MLP neurons of a small language model. Each row is named by its layer, matrix (up: input weights) and neuron, and shows model dimensions 0-159. Each number is 500 + 25 x the weight over its row's rms, rounded and kept within 0 to 999. Numbers have three digits each.
A block is one neuron, or neurons of one layer that tend to fire together. Before each block is what it responds to, as a language model described it from the Wikipedia text at the highest values.

Section and list ends
L2.up15:530506490491508525513535524501513470564456485456539453524474441495511462483493525481480471502516485505474472545501487502527534500474479534511490502484476519509480474472480523495485481496466532479485510507531550504491491512452528468540500507495515467505524500487487512512466527517501498563500467501548497473536504515456510517516481499448433475500479477482500477510515486505525546532573498470517517482504517495514491526495488500492498489516439511517501540492509478521476514512516502
L2.up80:508493454494460511489454479444544497516441486452513523515553480479483501485507518516489455496454449510546537538518543485487476523519544523486494540508505479452491485498504490479512530510513511523518484476449465512487507478515493463516505497501520540504499523477502529551518505515497505534492509508514467467494522510484479509491473518547479495510488516496527499464504517493494518554495496512469509490498492455472492514447449518495517514535451547507488536496501517493496474521471498
L2.up155:484449534461459484538505508491559496508501518487492514458523493508475467527513502484509481522514504521540473501522497510467523522525482485488480524492525525493481512501490502496503473485482487501525487547446465474473516502497517505537523520467499477523545504495468469540487515516504487520522531468513494452467481539489501456493503476502493489492458470492500490502512503567442518537544521477483485536527496541489467498451467487560471495489483530498500528522535479510472524527524460
L2.up162:530470513481528530554497483542516489530467500472515499498526503520499510547502500507472497505457542507473504518537506535500512464524522485494502494523526508486484520460505501526466507487501489473484464497518512490465529505477522485523501491468524473465531483508496510505535547483531504521484479484539504489514466521489518503494496506496475483488479484534483539523526499503522481524533478498488446528528469506497542497481496501541505538522439467539472566492470481478447430478466450
L2.up197:516476489494475468494452522519497488519475527472505494503522525527481467551480510468464499507522504458502501486507491511487548520530526508506511521498498517450487486509484483496541481492500488505454493459499528517492534507476497474530495512474542495491522486455461512488509512475470491533544451499502470534509453489477501495521492530481524479497513452488480500528555561529487455513551513522512484495508516528490501515436519555530468511527492525485519532536496494491494467506460450
L2.up407:503470477478488488510458510522527522578449506469477496515546473479471486509521500506508486512471461497534467514533500483467489511513533487488455515472540502488523496467473514506517461493497494500475488503507534465480548504494491443555504493482518462531547510523504445514479531517499501506509476468535505502510514516551504490528487500508477461489450451481498498467486508527483542534510498501518488479516493514460524500481469515554501523495476483505522538509499518502551499498466464
L2.up458:503494503440488513521501474518540468557443476446512519471495485431490499500521480453500464544506470518475467531495467506444557528513503493507525511503482502515481486514477501491505460523484514508498547483500498496469490494489531485549514443480517503510531465494525495528542516487478522512462514497545484481508495572483491480514501514488471512439511470487523491535524510486513526517534464505502503498497518524490507498509467468498509511504495500519492529508505461525478545522497504
L2.up489:532529503432504463535493523499494497539448515504496505502502473503480515524494463468491490516561489520486526508527498485529530518557513504498485506467489467482503507553510524481520504510527486487510509500487494484508529476479508486536507506506459452494511488512555499504502531490527496491490491492506449465476485464471489496538547500470487509463472443501503497524471479528528485477506498541484483501562475478457462541453526469531494504527482532486497499516510468511501505497482431

Word-final suffix tokens
L5.up114:546520540494493511512505485496468481541446482517527521518489509497515490458490520460519441462485488500565510506508488530465508491471500499460512503520545505493512449486482502483502525496461518474512505502479484521493457538498466477486526470560501514489489501439502506523500564511517491504525469528523487528481469509472500524478541496492459513486492499524485498547521515506565496497526478445498470523503511504468529504481491477507547512490476514514527521512558504475485499505526490
L5.up191:482523531490492480511484526483471507505493494491506525524492483514510466495492482483486459482547521512498509523500493480516486506504479455454484509514489496456464449496476490505478521458461493522452532538535512517536504530505493486502533471512531485429510520507536495519501509495528514509500501523491449481488478490461511493513535508527448531526500423535516547518499505511481486529480437497470502512509509496506495530507429479514504565482509489514517491482525486511521506560515524

Plural and verb -s endings
L2.up150:490507511438483534515478454460490476519465480513502500503524480483485455499484539508479522507467497486489523498492491496467504497501494478514483481475503512480494509521467531501494472526462511540507491555503471491479508478498499485513515500504509444522509561474454540581497498464554486488464444503491494504461551476518515572529502521510477485474476499482489521501485513562531531495470532512485494515501532517483489490501478498490522541512489530554494525506514507480494487531508508
L2.up156:490523482480436502454518550502495472480481490521518512484476476497476473488488522486508498526507486472479546465500489511484500528509522495494521465523500540488497481481502510468525506463431510521494531535503474514502488508502466535497494502510506494477511532491518527530502523479519459474471507524533445481512485553475476507494466532472508566490458461445475464495500518556495505490506482483511494545506532479526486511494512515475492527522500458530491493517534547494532506518564492
L2.up193:493491514478505530457528472508463508478466488535508493516476487501467508503517499498488444484509493496460495498473511477493506522501509482451533497496516549519482480498514524500530504447465485488474495516478457504503480521453514455503498520509553499475505502500536555541472494495518509501476473534508472532492531501499498466479510480548464539485431486527510477515536462452499527515498485489503512511502521501544524504525483502471572538532499482522514473462529472478512487527545491
L2.up294:548531511466490536507489510481517455523439510503485498496501547510464501494479493487488532487522496483483503516492505463472535523499496480513515501518495507471494513430486500493524495464449533510547521494515530477520543520496482463482486501466508516472508502450482522502500475482490467505512513487571503460531520502525474484535508542492515517511478499483423472523484540536495518479530480523458505539470532485526497484471529497483474521530472489510516497542544501494535470488483499
L2.up323:535534534477514537486519510479493521507467507488494528482502519520497455451503498480522489442467490508445490441517470514525476522483494510523504516498488529537533489503527508461473541451482470547522486538476452484512478490503493484493515475491547560493499510497497519516468532499511520495483531517517495463527524508563500497478505489512464528482514472462491498546490507488509449521501467535480514541499507514528509536489533457487545522521521514507490489537535493483519494483498478
L2.up401:561486502524443520494429506538492521528457505486517503494553483521505472495527530444526509498506465486467501464488489491461496479499476529490504508503514536456536514467498485526521476490441502496521558505502492506472485506458520500506515517530485509506504450527501503461505495491512511502482466528535488493457532497488504493514513525474468488488463476531496477519542512564510485515505520511491480505529520552501487508490505516497456548533493482498482509544543523492481472489515523
L2.up411:567474481492488498474453499488511506472462537509507514504515458515506453507522519476526525431519475477503529524524495476531496459466483505482506518468510533527466482495492461502516493489467460510479470554499509532499506544479514484513493508551511493485491487522532496513478517582499521504455483508511522485506532517487509499467491496471456488475470437515499517442501503475500506503523536505470491516517517491532528505516484492501516516513490493490509537575498505521475512487515469
L2.up591:535537502487489541452474510502510491518498508464529495485513483517520455468445498487513458477539499536441520493497479541542509496469483496503468483460503516527491498522556539502514482487444497540452505507494475528500500552489504498481516551496484484505512499491486502514519526540511435510485482458519456499510505524449507493524476504485484533493446487500505483529529513511480481519525510551511494488482522511480470531473502519474528499492503490487524523566496484485526512512523482

Plural noun endings
L3.up126:509463510485450506520511470518496466516513515498525484475498469441483477517516530496517485512491462499471493535490453492470480498511543565531466476488523538522481486536475516517498486491479540514546529485478497544524516537485507462539553482464478499486501506525516491521534520505491491494494483522538495518531495514484538467520481474502450526489488464480488448528478523518482513532502512508487513522478535516493520490431509523548469520485460478483491496499505466491494502511541460
L3.up140:501473474510494537491490541476516531510475492476497465447502510517510487479473509491492460496483491501498535497496486460484487530487477520487486498518517500488508478444553474517490525471463522553512501509464521504500484545488497473478518459518464493456503501516532530499480475486514482527505452514507500529485485527472486480491526527524508545544489438481498479550521501510523481504520523531489512537512526548513492477493449507492473516557475490513516478552515487476576517525479511
L3.up319:531508494515458504470509529527501473484484546488479519440493477504492455480504517488510502473500527519497513482484484512515496502472548482515463477512519536513506465492516518486528514477452499533478518518514537545509487531486487487489512529506530499487506557461543487521525499497501481510498470491547478488521502527457475513486470531500433527535478424465484483468497502496492496518517498484507510486526535505564503510493453498517478492495494442513479507559490508515540535527524515
L3.up394:574546480511457520487501474477477455504503523520524503491527483462479424508533515466555510467479501486495524492485517494520468516508476536506509487482479483499490494500502490506499468528447537510509456502487515547475545501493525465522514502524490474509483523485510484520443519497482555516484507560520486506518488513525466534517513504542488576447513488525492460483495530501497485470497480469485479498545496502505514510514492490466472500519513472524479489491497532519504499499491484